MLP neurons of a small language model. Each row is named by its layer, matrix (gate and up: input weights) and neuron, and shows model dimensions 16-111. Each number is 128 + 32 x the weight over its row's rms, rounded and kept within 0 to 255. A neuron's up and down rows have the sign that makes its largest values positive.
After each neuron's rows, "fires after" lists the tokens most often just before its 100 highest values on Wikipedia text that the model never trained on.

L9.gate312 [179 141 163  80 119 137 152  97 215 106 109 150 162 166 129 109 125 173 126 148  90  99 105 101 101 101 122 160 100 148  69 113 112 197 114 180 120 100 138 181 169 162 124  89 116  91  99 114 105 135  91 126 152 126 166 158  90 137 146 130 156 122  93 211  87 138 127 105 155 159 166 179 104 125 158  94 122  91 126  81 149  76 195 121 114 115 116 122 133 184 144 161 139 121 119 121]
L9.up312 [ 99 138 132 109 129 129 143 145 151 112 112 107 218 165 122 114 150  83 179  91  89 116  97 113  58 138  67 174  68 151 145 149  99 114 122  91 138 133 142 140 146 158  99 130 135 143 179 162 138 106 201  99 126 132 128 158  77 156 150 132 161 141 172 129 149 150 189 105 111 131 140 100  25 136 135  66 164 130 117 102 132 109 130 141 124 131 139 143  99  93 124 155 126 139 120 163]
fires after: " G", "R", " St", "eb"

L4.gate204 [111 123  87 127 113 131 154 132 216 113  92  98 101 146 140  78  86 179 133  72 104 124 151 116 119 160  57 115 131 151 128 139 150 112 134 126 149 157 137 101 139 168  72 174 117 124 175  82 108 131  94 148 124 146 116  84  92 127  38 124 117  95 125 133 171 149 141 150 110 142  60  63 136 134 162 168 133 128  83 167 108 113 135  74 150 144 141 107 142 106 174 102 115 140 155  88]
L4.up204 [137 198 143 115 151 164 116 113 143 196 126 170  67 117  25 118  89 136 140  99 162  92 135  78 136 231 179 184  96 125 122  99 152  91 149 106 154 184 144 112 115 162 153 184 156 151 142 133 101  89 139 135 143 135 128  60  88 157  79 188 118  87 131 135 170 122 152 135 106 153 164 142 101 151 126 107 191  98 162 148 110 145  74  53 137 178  72 102 115  68 158 174 100 125 127 102]
fires after: "20", "0", " 196", "|", " 197", " 193"

L12.gate345 [ 95  98 192 106 112 140 173 143 163 160  79 128 166 100 163  92 141 107 159 174 119 139 119 114 157 168 115 143 136 169 164 119  94 133  92 148 134  98 167  94 113 108 161 135 154 108  51 141  72  83 130 205 100 145 159 222  55 142 151 166 195 121  50  86 113 113 106 162 170 107 151 136  85  95 129  83 131 157 105 131 142 101 182 137 139 134 148 174 118 147  82 117 156  73  90 154]
L12.up345 [120 179 103 131 101 169 189 150 160 137 132 144 120 157 142 131 108  92 129 117  78 157 137 118 155 123 128 111 102 142 110 152 135 199 155  38 167 102 132 151  80 179 128 132 102 185 135 111 124  88 150 126 116 141 153  99 140 170 111 136 156 145 101 104 122 159 120 127 100 110 209 108 185  85 142 143 130 109 128 140 237 116 221  95 105 175 125 119 147  99 152 142  75 199 123  95]
fires after: " K", " Mich", " J", " St", " G", " of"

L8.gate335 [119 132  96 148 130  83 152 178 119 159 195 115 116 139 103 177 183 108 127 183  74 162 155 144 151 141  89 135 145 154 125 173  96 133  59 107  63 107 143 120 128 108 100  87 146 160 173 107 185 132 124 148 133 105 149  89  95 176 120 148 126 150  77 107 118 131 131 134 115 169 132 117 130 145 128 145 104 148 134 147  58 144 174 100  57  74 128 172 140 167 122 151 142 133 110  86]
L8.up335 [ 97 128 166 137  80 160 122 112 120 137 113 117 139 173 122 136 129 152  87 120 175 137 121  98 148  99 135  77 144 137 121 149 123 151 142  85 132 152 128  70 155 181 127  66  92 152 123 143 148 161 178 201  78  78 125 159 126  81 166 122  99 106 207 100  68 123 160  95  67  79 106 112 143 119 149 108 180 118 158 172 148  82 136 149 114 127 109 143 139 138 159 122 117  89 182 173]
fires after: " R", " T", " Ch", " S", "y", " It"

L5.gate290 [143  98 102 116  71  87  98 141 120 113  99  82  80 117 132 107 123 159 136 117 127 160  92 149 194  96 126 135  95 110 135 110 110 103 164 112 105 124 107 142 104 112 103 142 111  66 160 162 131  84 192 137 105 127  84 153 190 100  89 139  80  66 177 120 122 136 109 122 110  98 118 113  77 104 132 159 112 109 105 117 167 132 167   9  93 109 135 145 134 170  66 166 121 203 105 165]
L5.up290 [106 151 128 132 119 123 171 184  90  89 116  95 108 183 126 120 127 227 103 113  83  93 117 138 169 100 118 140 147  99 142 130 143  75 138 108 143 113 109 124 114 143  97 147  53 136 155 121 154  96 135 154 123 209 162 101 116 144 150 142  86  77 144 108  91 112 156  96  95 114 114  97  88 117 121 128 127  79 102 165 195 170 157  98  88 112 118 128 122 155 123 110 193 175 122 146]
fires after: " |", " the", " F", ","

L5.gate210 [121 106 103  48  82  87 111 181 155  64 155  59 158  96 135 110 130  72 125 129 157 129 106 116 142 117 144 150  91 155 174 125 122 100 126  80 121 133 135 130 175 157 122 163 149 183 155  96  79 123 132 111 142 166  93 105 172 111 135 129 142 133  98 163 171 146 155 106  99 114 143 148 122 123 144 146 160  88  75 122  87 142 132 179 124 155 146 126 110 132 146 156  50 116  94 168]
L5.up210 [104 102 119 117 195 117  85 139 136 110 142 151 119 150 144 146 149 151 203 159 120  84  94 134  95  68 152 130 101  68 147 174 130 137 142  99 127 128  82 106 164  68 107  56 145 140 217 107 151 135 156 121 101 162 116 148 133  83 139 137 159 106 122 141 204 153 115  80 127  67 137 105 137 113  83 182 134 135 133  80  64  82 157 195 149  92  77 134 108 117 144  73  85 127  86 143]
fires after: " f", " c", "S", " C", " inst"

L9.gate98 [179 158 151 116 106 165 127  96  78 114  85  54  56 129  89 112  92 102 150 158  93 137 115 131 153 156 116 118 115 123 133 195 129 110 111  81 145 115 121  86 165 163 119 109 129 188 124 138  96 161 172 178 133 183 132 103 117 155 157  90 105 145 100 118 185 150 173 151 162 127  95 143 135 127 148  82 117 155 168 141  74 118  98 130 120 110 140 145 131 147 150 130 164  90 136 143]
L9.up98 [177  75 144 137 105  96  83 186 108  96 136 102  69  83 149  81 119 115 107 108 143 140 143 173 107 164 113 151 125 126 154 158 102 122 207  93 127 143 107 189 107 208 165 106 123  86 160 177 167 116 128 182 215  97 118 106 170 109 195 145 102 108 121 103 168 150 202 218 161 130 142  78 132 119  47 157 107 110 198 171 122 159 119 118 157 146 165 126 157 129 135 149 128 119 141 114]
fires after: "er", " g", " b", " l", " R", " c"

L6.gate104 [120 170 157 148 135 113 109  92  92  53 126 113 157 119 133 135 113 123 138 149 124 120 182 103 132 135 101 164 153 107 150 147 116 111 132 164 140 123 186 189 160 137 123 100 118  88 146 112 122 136  97 119  92  84  93 206 182 129 121 103 128 156  94 112 187  88 166 172 125 126 134 160  92 144 134 176  98 161 140 153 127 105 177 103 114 151  95 139 168  95 134 158  82 194 164 152]
L6.up104 [131 145 161 156  80 154 106 103 111 115 167 116 126 126 156 101 197 116 165 121 120 122 117 127  72 158  95  93 160 146 169 123 166  94 162 164 151  95 124 142 175 128 100  97 142 127  99 110  85 123  99 172  91 117  55 110 107 115  83 114  73 127 139 117 195 142 142 139 120 103  78 140 130 166 106 165  84  78 138 105 135 142 172 138 120 169  56 146  58 137 139 177 136 159 162 122]
fires after: " on", "On", " On", " up", " |"

L5.gate404 [ 73 132 101 145  91 109 113  98 133  78 111 150 150 144  86  61 121 133 139 148 146 146 141 146 142  93 142  59 176  90  99  64 144 163 126  91 131 120 118 134 117  91 116  93 120 137 108 178  71 123 128 124  91 164 124  53  90 145  62 124 137 133 126  71 161  89 145 207 121 147 139  95  87 144 143 198 169 187 116 130 110 105 156  80 108 128 160 160 137 110 159  84 100 169 159 108]
L5.up404 [125 193 149 144 124 114 153 116 133 110  95 171  77 139 127  77 133 102 174 114 128 131 151 145 106 153 128 119 184 145  77 159  76 114 104  84 171  98 110 156 110  93 155 136 113 177  86 147  76 106 131 117 136 173  98 100  90 170  42 154 166 171 110 112 103 135 194 177 127 138  70 119  50 115  87 158 103 169 100 145 150 161 126 134 130  76 166 122 133 152 146 180 134 147 133 104]
fires after: "20", "S", " 198", " 196", "199", " 195"

L7.gate92 [109 107  90 139 126 148 171  92 156  83 110 122  74 178 124 195 136 100 190 114 108 148 141 179 145 148 150 174 183 170 108 177 137 121  72 182  93  74 110  99 110 109 161 155 130 130 111 154 104 199  75 143 160  95 137 149 110 106 164 192 129  73 145 107  82 126  88 143 163  84 155 163 110  81 152 112 103 127 135 119 142 114 118 111 130  78 121 137 108 122 144 137  91 152 115 166]
L7.up92 [110  90 106 107  97 122 137 156 189  88 119 157  96 134 142 137  96 165 127 158 103 189 159 108 128  85 178 172 176 150 147 108 126 117 108 126 110  50 114 147 139 101 136 116 126  82  85 193 113 122 108 136 105  99 107 140 102  73 126 162 100 102 132 123  85 116 107 101 135 129 118 189  85  91  90 104 111 182 119 138 119  39 153 138 148 109 152 103 178 117 215 214 104 130 102 149]
fires after: " K", "k", "K", "ik", " M", "ak"

L8.gate8 [153 118 159  86 121 156  87  61 134  92 152  83 114 148 115 144 175  84 166 134 117 120  92 131 102 152 128  76 104  72 161 134 158 145 177 141 169 144 120 113 116 175 107  57 175  63 126 182 129 111 107 107  64 126 114 136 117  59 176 164 124 106 103 199 150 152 143 153 162 102 152 132 112 167 113 150 154 161 155  87 130 165 119 169 125 108 175  79 120  86 134 119 158 132  81 168]
L8.up8 [115 126 117 113 122 123 133 111 110 154 127 113 150 144  71 150  75 137  84 125 167   0 105 152 176 147  96 140 161 100 184 139 135  85 114 135 129 125 145 124 148  86 121  80 150 110 199  86 140 102 150 121 117 171 155 168 109  78 115 156 139 155 111 117 135 129 184 144 130 104 146 162 135  91 154 184 138 132 102  89 113 163 117 154 130  88 112 127 166 109  81 127 117 116 107 141]
fires after: "–", "r", " el", "."

L9.gate158 [156 132  88 152 165 127 187  82 133 116 130  81 138  79 188  86 102 104 159 170 174 139  67  79 119 169 164  73 125 147 177 124  50 146 177 130 148 126 132 177 111 139 128  68 120 201 127 148 114 130 173 157 189 169  50 136 110 100 134 126 145 137 173 110 119 113  97  95  75 169 137 128 123 144 162 189  98 105  90 150 161 145 113 168 120 126 133 167 103  65 100 137 136 148 137 123]
L9.up158 [116 147  61 178 113 109 169 125  77  48 129 191 148 134 137 145 103 141 163  87 162 118 168  70 130 102 116 147 126 173 107  98  61  76 109 101 155 101  37  59 116  93 149  85 111 112 172 147 115 139 122 139 161  79 120 172 137 106 133 146  76 122 168 125 168 137 135 206 127 152 160 106 166 161 138 187  61 129 151  94 106  88 167 135 108 141  53 108 115 109 100  95  97 166 107 122]
fires after: " p", "og", " rec", " c", " C", " P"

L10.gate225 [104 125 134 104  81 143 165 140 168 141 130 104 161 137  56 115 116 112 132 139 154 161 181 106 157 142 161 124 154 118 186  65 108 123 112  73  99 124 124 137 146 123 145 106 126  90 146 205 116 154 180 171  98  96 158 183 126 113  98 147 112 113 151  86 197 132  79 108 133 142 174 132 152 126 173 104 124 166 103 113 155 138 120 112 141 161 124 148  64 171 148 104 141 195 192 102]
L10.up225 [145 140  83 139 133 144 186 108 113 158 106 120 146 149 122 118 102 113 100  91 176 157 122 136 174 162  77 166 103 175 115 125 118  82  96  96 156  83 150 128 169 164 148  89 202 149  94 161  92 198 138 148 151 126 139 159 118 100  97  69 140 141 138 138 120 109 116 116 122 109  89 162  81 152 153 112 137  99 166 162 165 164  81 169 162 136 192  70 151  87 144 112 185  91 126 152]
fires after: " P", "P", " p", "p", " C"

L12.gate147 [134  96 194 106 180 138 121 180  92 232 133 128 135 160 157 101  82 118  96  86 112 164 145 171  32 145 113 208  94 103 163 125 148  83  42 137 111 113 170 139 111 107 126 174 110  75 133 121  94 133 139 153 126 107 112 163  68 106 130 134 109 108 171  69 109 181 131 128 150 163  73 164  80 164  87 141 173 173 101 150 148 101 183  81 131 154 140 124 164  80 156 117 124  76 130 160]
L12.up147 [204  74 145 140 141 148 128 142 130 163 146 145 147 196 113 152  99 153 125 110 129 163 146 199  87 102 130 168 108  98 140  94 138  49  42 129  89  75 122 157 183 117 191 104 111 143  89 157 101 150 191 147 109 192 129 155  97 108 147 152 113 119 149  78 134 168 156 131 120 159  60 155 125 204 109 153 138 157 168 208 118 111 146  99  95 120 119 178 214 126 153 130 161  89 164 129]
fires after: " b", " B", " ob", "b", "B", "ur"

L5.gate28 [141 155 214 102  95 147 166 190 166 164 139 122 143 113 154 149  95  92 152 132 155 114 121 179  81 148  97 105 130 166 102  90  63 131 139 126 103 124 130  85 131  94  84 153 107 178 165 113  98 171  99 143 149 122 121 187 154 135 101 141 151 165 103 123 121 114 192 112 110 133 165 118 110 161 118 140  97  93  91 123 148 143 108  54 133 172  94  89 129  81  98  89 142  97 139  66]
L5.up28 [166 110 125 150 147 130 181  97 113 122 137  93 134 135  88 129 123 195  96 113 128 125 149  85 103  61 200 114 172 124  77 131  90 119 149 180  89 149 137 154 132 177 137 126 125  97 133 152 113 141 125 184 154 115 143 124  90 159  89 108 117  64  88  95 165 155 147 142 176 179  60 158 117 103 121 125 118  20 204 132 123 179 187  80 132 171 104 136 114 151 122 109 143 114 124 112]
fires after: "\n", " (", " \"", "-", "=="

L6.gate52 [143 150  85  58  29 131 147 159 103 144 108 101 123 133 189  50 122 155 120  92  98 126 117 159 140 108 117 141 116 113 164 148 122  11 121  94 131 105 162 157 119 189 121 124 122 133 131 113 157 159 101  93 164  86 162 161 151 120 106 112 166  83 125 120  79 155  86 163 163 186 147 138 147 104 121  76  96  92 149 162 120  94 122 167 211 153 115 137 124  95 125 158 102  96 124 136]
L6.up52 [173  86 147 159 114 114 179 117 152 127 109 144  77 102 140 110 129 131 171 109 154 120  53  81 124 103 115 157 128  88 125 125 133  49 128 145 161 104 102  82  99 134 116 119 123 110  82  59 131 201 148 161 152  86 118 118  77 127 117 139 134 118  81 125 102 133 102 106 114 127 136 115  86 133 163 103 144 130 155 156  78  95 100 140 148 173 149 156 164  60 203 179  54 135 128 112]
fires after: "\n", "R", "C", " |", "A", "L"

L7.gate262 [ 77 155 166 102 109 107 172 122 126 163 152  93 150 145 138 113 164 148 183 144 165 107 129 122 131 153 141 186 163 141 209 213 107 176 121 112  99  73 150  98 134  67  90 150 166 159 126 134 125 105 216 111  94 103 134 126 155 186 111 115 120 104 126 112  76 189 120 111 123 121 146 181 166 160 179 146 155 109  94 134 168  96 150 160 139  97 131 111 141 139 121 175 124 109 144 178]
L7.up262 [142 113 154 217 128 118 106 147 159 177 140  95 102 131 142 137 127 118 134 109 154 133  74 125 131 116  75 135 185 120 158 215 131  93 114  69 124 113 150  80  76 104 135 130 110 160 108  68 145 131 169 198 134 161 159 154 114 184 158 124  79 174 195 150 103 156 106 136 134 143 116 144 117 124 150  99 163 191  79 119 152 121 160 137 129 142 130 146 196 110 141 147 125  50 108 129]
fires after: " R", " S", " r", "R", " K", " s"

L7.gate155 [120  82 105 131 149 108 172  85 147 132 121 158 117 155 100 125 118 110 118 150 135  84 128 161 119  73 155 136  77 129 126  65 119  33 165  39 158 104 138 104 121 152  39 114 154 160 142 141 167  99 146 123 125 141  65 152 113 167 147  82 134 119 142 113 130  89  75 158 134 140 138  75 115 189 119 130 129 160 113 132  84 129  80 147 107 123 146 114 142 101 177 158 150 134  93 116]
L7.up155 [120 111 121 149 137  60 173 190  90 100 132 109  98 133 108 185 114 142 120 168  96 108 143 137 135  76 116 147 124 107 133  92 155  64 179  84 168  92 141 128 128  59  67 118 100  69 195 162 141 111 147 140 140 119  74 109 149 145  87 153 115 130 152 145 140 127 145 153 108  52 144 111 118 111 126  86 121 126 135 128  81 146 145 132  94  72  73 135 121 137  88 121 101 149 178 169]
fires after: " p", " c", " ag", " b", " oper", " f"

L7.gate91 [123 154 157 147 145  95 108 161  98 143 137 114  88 114 145 135 109  82 135 130  88 131 198 112 165 167 141 104 189 156 136 127 168 153  99 161 102  88 100 133 143 140 127 130 123 133 157 159 127 116 149  94 166 130 128  81  83 178 130 154 140 115 107  78 184 186 132 129  88  89 146 146  99 139 122 135  89 118 129 126 146 149 101 140 117 137  36 158 156 137 126 110  90 205 138 123]
L7.up91 [109 112 128 146 196 130 136  96 134  92 156 152 125 186 123 141 146 164 133 131 106 191 145 177 119 143 145 127 180 171 124 145 132 156  94 139  84 106 134 115  82 130  76 113 122  95 140 155  89 127 183 119 168 146 144 100 117 106  99 130  88 151 161 147 135 170 135 103  60  62 148 108 162 187 139 177 126 121 128 144 203  71 120 137 106 111 167 110 153 143 106 120  93 140 120 120]
fires after: " H", " A", "o", "as", " Bra", " B"

L9.gate290 [133 104 136 120 116 188 155 101  95  95 109 119 111  79  65 111 144 118 181 124 147 144  68 129 117 142  94 153 108 144 138 205 146 133 140 193 143 134 146 112 157 136  94 114 160 163 108 145 107  61 142 121 137 124 130  99 132 134 118 147  93 134  96 107 175 134 100 128 132 165 138 178 184  81 116 162 148 157 166 125 181 110 130 165 136 139 178 105 215 140 116 118 124 153 115  77]
L9.up290 [ 73 116 148 139 174 123 112 168 120  81 155  98 158 126  80 108 159 123 101  88  70 138  90  79 118 170 110 156 181  87   8  93 156 134  95 108 127 145 123 169 145 104  92 112 184 144 116  89 123  82 156 156 118 118 175 123 104 140  93 104 130 174 180 166 163 138 114 115  96 117 176 184 122  47 203 103 123 122  80 141 156  98 128 146 140 122 175 121 144 136 149 154 112 115 117  87]
fires after: " A", "A", " a", "E", " the"

L10.gate47 [129 113  74  95 181  99 130  67 142 106 103  91 139 144 167  93 103 114 123 129  71  71 156 130  96 101 101  93  99  97 157 107  92  86 137  90 154 105  82 109 162 102 105 163 122 139 122 167 178 113 171 106 171 110 155 115 145 140  83 134 109 115 123 120 113 108 108 136 160 136 136  68  62 185 159 111  56 130 153 198 110 176 176  98 157 102 206 101 106  77 162 141 114  91 132  93]
L10.up47 [123 121 109 113  79 149 158 161 161 129  88 129 145 131 178 132  80 101 125 152 142 123 160 142 125 114 135 129 126 145 152 135 107  85 128 186 147 126 124  80 110 152  78 116 137  94 107 148 185  94 160  62 116 105 132 162 132 179  97  85  28 146 187 112 103 145  84 168 145 168 116 130 168 148 148 181  95 112 171 206 142  16  91 160 129 122 116 151 121 115 169 133 131 165 123 127]
fires after: " f", " P", " p", "pp", " New", " F"

L10.gate140 [146 167 113 146 117 134 124  98 121 133  62 113 130 128 130 147 118 146 122 152 105 185 121 119 192 124 126 150  88 111  73 102 242 113  66  89  83  56 120 119 132 118 126 139 186 157  83 104 159  94 119 133 142  66 124 130 182 105 103 135 118 135 138 128  89  84 116 124 186 156 116 199 127 135 154 142 151 194 187 159 138 130 128 145 140  62 151 113  84 118 109 155 137 103 139 122]
L10.up140 [112 116 130  83 110  92 143 165 159 117  46 102 156  97 104 147 163 118 133 135 137 108 107 145 134  91 111 151 131 110 115  80 124 129 126 116  71 140 130 109 153 166 140 100 154 135  79 109 127 123 149 135 162  93 176 192 124 150 144  97 142 109 148 105  90 141 139 167 140  77 181  92 128  69  89 138 142  93 133 128 144  76 127 157 148 114 119 103 148 117 130  77  88  78 126  76]
fires after: " B", "an", " T", "o", "ens"

L13.gate383 [160  54 114 149 139 141 145 109  92 135  83  81  71 130 145 144 152 175 129 113 191 132 116 125 138 159 127 179 131 121 203 105  98 101 166 144  87 141 158 106 145 106 155 109 119 166 132  93 166  60 133 165 100 120 136  92 102  66  99 191 119 168 137 170 161 124 204 128 191 130 101 155 124 132 133 112 139 149 106 134 135 114  92  97 117 205 105 144 102  89 155  72 189 143 131 132]
L13.up383 [111 149 138 126  85 150 162 130 127  69 124 126 149 156 135 211 115 149 121 191 119  40 129 123 112 187 144 127 168 148 171 172 130 152 132 127 106 139 191  85  93 195 112 128 128  65 181 100 119 141 134 128 118 156  72 107 158 175 118 113 101  83 138 108 124  83 156 115 139 136  86 153 167 181 157 209 109 135 134  65 180 170 176 165 183 128 135 126 140 132 174 149 184 113 134 134]
fires after: "l", "r", " el", "p", " as", "s"

L8.gate383 [156 151 144 170 121  75 158 155  68  94 101 151 188 136 202 137 133 150 148  96 154 123 159 167 111 106 138 124 136 129 190 150 123 193 148 175 157 160 169 136 127  68 148  79 142 116  94 100  98  94 132 167 122 124 127 106 126 183 123  61 161  79 119 130 158 118 149 112 109 168 147 178 169 121 145 177 128 123  81 123 136 159 130 183 123 124 104 145  96  85  98 118 101 126  89  82]
L8.up383 [139 160 140 107 102 135 135 146 151 125  91 132 201 180  91  62 170 116 134 157 162 126 116 129  87 133 156 144 171 103 160 146 107 132 137 164 129 106 168 211 111 160 127 170 151 163  80 118  81 136 145  94 121  35 136 106 176 196 132 118  86  80 135 112 169  75 108 132 115 189 133 146 187  97  65 165 106  91 160  99  90 130  87 158 131 183 144  55 150  96  82 134  97 129 124 123]
fires after: "\n", " \"", "-", " did", "===", " on"

L6.gate86 [191 175 115 117  92 126  96 154 164 108 122 134 139 111 120 113 124 161 129 113 106 109 122 147 101 143 147 105 125 156 155 123 115 109 149 135  75  78 150 125  77 146 111 169 164 129 203  89  94 145 105 131 161 117 119 151 159 139 142 107 165 162 107 138 116 143 179 133  86 190 114 178 135 152 107 164  36  88  97 136 133 153 100 147 107 136  90 130 111  94 153 172  90  98 105  99]
L6.up86 [129 103 179 158 162 139 102 118 105 120 124 138 108 144 146 113  69 102 127 171 115 133 104 148 117 149 121 155 166 171 114 171 111 127 156 156  98  57 157 129 119 129 128 164 118 132 126  95  90  96 149  78 132 137 148  37 173 146 146 109 163 138  62 103 208 162 147 149 118 125 107 149 118 161 119  98 124 102  88  73 133 102 136 133  82 133  76  34 116 104 143 118  77 122 100 101]
fires after: " wh", " \"", " w", " le", "-", " through"

L9.gate13 [102 131  91 121 134  93 114 153 134  93  51 100 109 141 126  90 102  93 125  99  80 169 156 110 103 152 138 134 119  99 196 140 106 172 115 126 127 149  79 137  99 131  75 120 138  93  75 141  95 158  97 181 136 122 169 153 123 145 137 137  82 124 132 183 148 198 101 115 129 106 149 124 190 147 177 114 161 140 150 188 114 159 114 142 112 159 171 114 107 211 101 155 153  91 152 146]
L9.up13 [119 110 163 132  91 110 155 158 109 119 114 139  82 166 121 100 109  73 141  85 153 129 138 152 108 139 125 113 121  95 143 112 195 135 105 137  87 108 113  96 148 169 110 113 100 146 110 118 158  67 116 180  72 123 137  93  86  99 101 186  93 102 148 157 208 218  81 151 156  95  75 108 168 140 120 152 137 143 144 123 120 135 198 179 145  97 188  96 105 161 136 165 192 124  64 160]
fires after: " the", " C", " a", " c", " his", " R"

L10.gate138 [169 120 161 158  92 110 138 165 148 142  93  63  98  97 106 123 124  96 134  72 125 224 148  72 123 182 120 134 140 160 121 174 133 168  77 116 154  75 128 135 116 161 167 146 161 112 109 125 116 120 114 100 127 100 150 100 113 115 100 150 102 122 105 114 166 127 142  61 119 150 172 214 100 139 120 182 147 107 157 132 175 128 162 125 134 124  57  53  97  86 109 102 123 147 141 113]
L10.up138 [ 88 137 101 114  95  68 129 172  70 197 184 112  89 147 125 110  79 135 119 116 128 143 127 105 147 163 162 135 148 142 102 133  91  68  72 112 132 136 156 121 109  75 178 123  81  95  74  98 189 164 122 145 146 124 136 137 123 120 128  92 107 108 135 122  57 184 143  88  49 143 155 147 154 168 137 127 134 164  92 172 151  75 130 159 134 124 113 164 146 122 156  54  87 105 150  38]
fires after: " B", " b", " Le", "o", " Je", " ch"

L9.gate38 [113 162  79 134  79 175 120 133 119 171 111 200 173  58 101 150 135 176 141 170 169 192 144 103 132  92 124 122  92  88 165 131 133 101  85 132 137  95 113 106  90 150  69 148 193 107 159  91 131 194  99 152 133 101  86 117 110 124 128 108 126 164 126 165 126 158 135 106 145 168 131 143 130 182 163  97 111 155  80 128 142 136 116 123 127 137  33 137 188 118 124 165 136  91 168 143]
L9.up38 [146 114 122 129 185 151 150 135 138 220 130 143 141 112 146 103 156 146  57 154 109 137 163 103 156 142 172  81 121  89 170 108 142  94 142 154 136 121 173 133 148  99  71 103 165 121  68 104 149 127 162  90 137  94 116 128 197 123 143 121 143 145 137  97 191 166  61 117  78  86 144 175 123 122 195 137 135 105  58 162 131 179 133 125 113 130  84 171  69 134 129 175 108 117  86 175]
fires after: " He", ")", " and", "He", " he"

L9.gate185 [108 179 152 145  82 121 146 100  94  73 178 136  60 162 154  87 142 138 145 178 170 130 123 116 186 127 187  83  82 125 114 167 113 122 117 154 102 102 127 172 125 120  85 158 116 170 151 102 164 138 144 107  96 121 103 107 139  65  75  88  64 135 105 149 104 113 139 112 182 116 133 148 145 124 115 152 128  76 102 115  96 125 103  91 109 138 127 117  93 133 143 126 117 169 174 132]
L9.up185 [158 148 159 209 159 130 114 123 141 117  81  56 139 138 128 134  91 150 109 102 141 122 154 147 111 108  75 103 191 133 165 130 128 143 176  89 134  82 139 117 140 152 161 128  91 163 139 122 121 105  72 114 104  65 174 115  63 185 124 111 174 131 117 125 127 159 160 148 144 154  99 187 126 124  89  88  89 156 130 117 120 151 152 114 136 136  92 111  85 141 167 139 170 171  87 125]
fires after: " on", "p", " On", " comp", ":"

L6.gate293 [154 105 129  71 112  99 105 103 121 131 175 136  99 125 116 122 139 116 154 132 100 119 117 122 133 116 162 129 111 137 104 135 136 140  93  99 221 113 132  96 177 182  81 107 131 161  57 132 103 125  64 130  98 122 108  93 103 234 132  52 148 132  66  88 187  90  99 159 139 124 145 108 119 165 144  62  89 139 110  73  36 187 112 146 125 102 111 102 126 130  83 145 156 159 127 128]
L6.up293 [127  74 157 138 140  65 117  64 149  91 134 132  87 156 104 152 168 139 145 143 141 172 161 144 135 109 127 106  91 162 115 106  88 128  94 116 121 190 132 118 169 157  78 169 101 138  58 107 123 118 100 194 109 150 103 177 172 136 190 113 141  97 112 133 153 140 142 168  91 128 133  84 168 127  97  67 124 177 121  96  67 146 123  96 116 149  92 111 128 113  97 157 179 133  92 168]
fires after: " f", " l", " t", " F", " c", " r"

L12.gate233 [112 127 145 134  92 109 181  94  74 143  90 129 161  94 128  95 113 134 119  84  88 168 113 141 130  93 151 119 117 108 119 132 152 146 118 141 162 110 134 154 143 116 136 137 163 111 172 131  83 145 102 159 151 156 137  65  91 131 119 111 131  92 147 122  90 117 134 138 163 133 103 184 101 130 213  90 137 162 109 158 132 103 172 112 167 147 109  30 184 154  95 103  96 121  90 113]
L12.up233 [102 134 153 112 108 124 148 107 125 158 107 102 203 164 162 116 136 138 164 109  94 182  76 125 161  76 125 140 138  85 134 162 160  93 146 105  92 128 108 119 177 104 135 133 136 127 165 111 148 122 181 190 138 202 132  68  79 190 149 110 115 117 113  81 125 151 108 135 111  83 134 123 118 117 184  74 133 103 100 154 149 152 107  61 141 159 114  80 166 137 138 157  72 137 104 119]
fires after: "\n", " the", "or"

L7.gate167 [132 149 128 158  84 123 158 114 164 137 130 137 109 157  96 161 146 195  97  94 100 142 134 138 137 141 132 125 140  79 193 160 141  75  43 126 159 105 127 136 134 152 145 125 139 174 183 138  92 131 116  92 159 157 123 131 134 107 119 150  84 137 142 146 162 135 180 164  82 197 102 117 146  88 129 161 137  78 149 140 157  89 126 146 123 126  97 119 136  30 149  65 125  97 136  76]
L7.up167 [135 127 126 159  93 116 140 136 143 112 130 140 211 154 118 178 118  93 132 108 147  88 155 148  94 101 139 144 155 164 124 151 128 106 123 118 133  42 109 147 144  77 137 114 112 155 149 139 151 124 164  98 105 125 109 128 167  78 153 108 166 150 118  78 166 116 195 160 133 146 116 128 172 166 123 103 135  70 154 159 121  99 155 151 149 100  56 139 119  76 120 110  97 116 119 138]
fires after: " \"", "\n", " (", "-", " w", "f"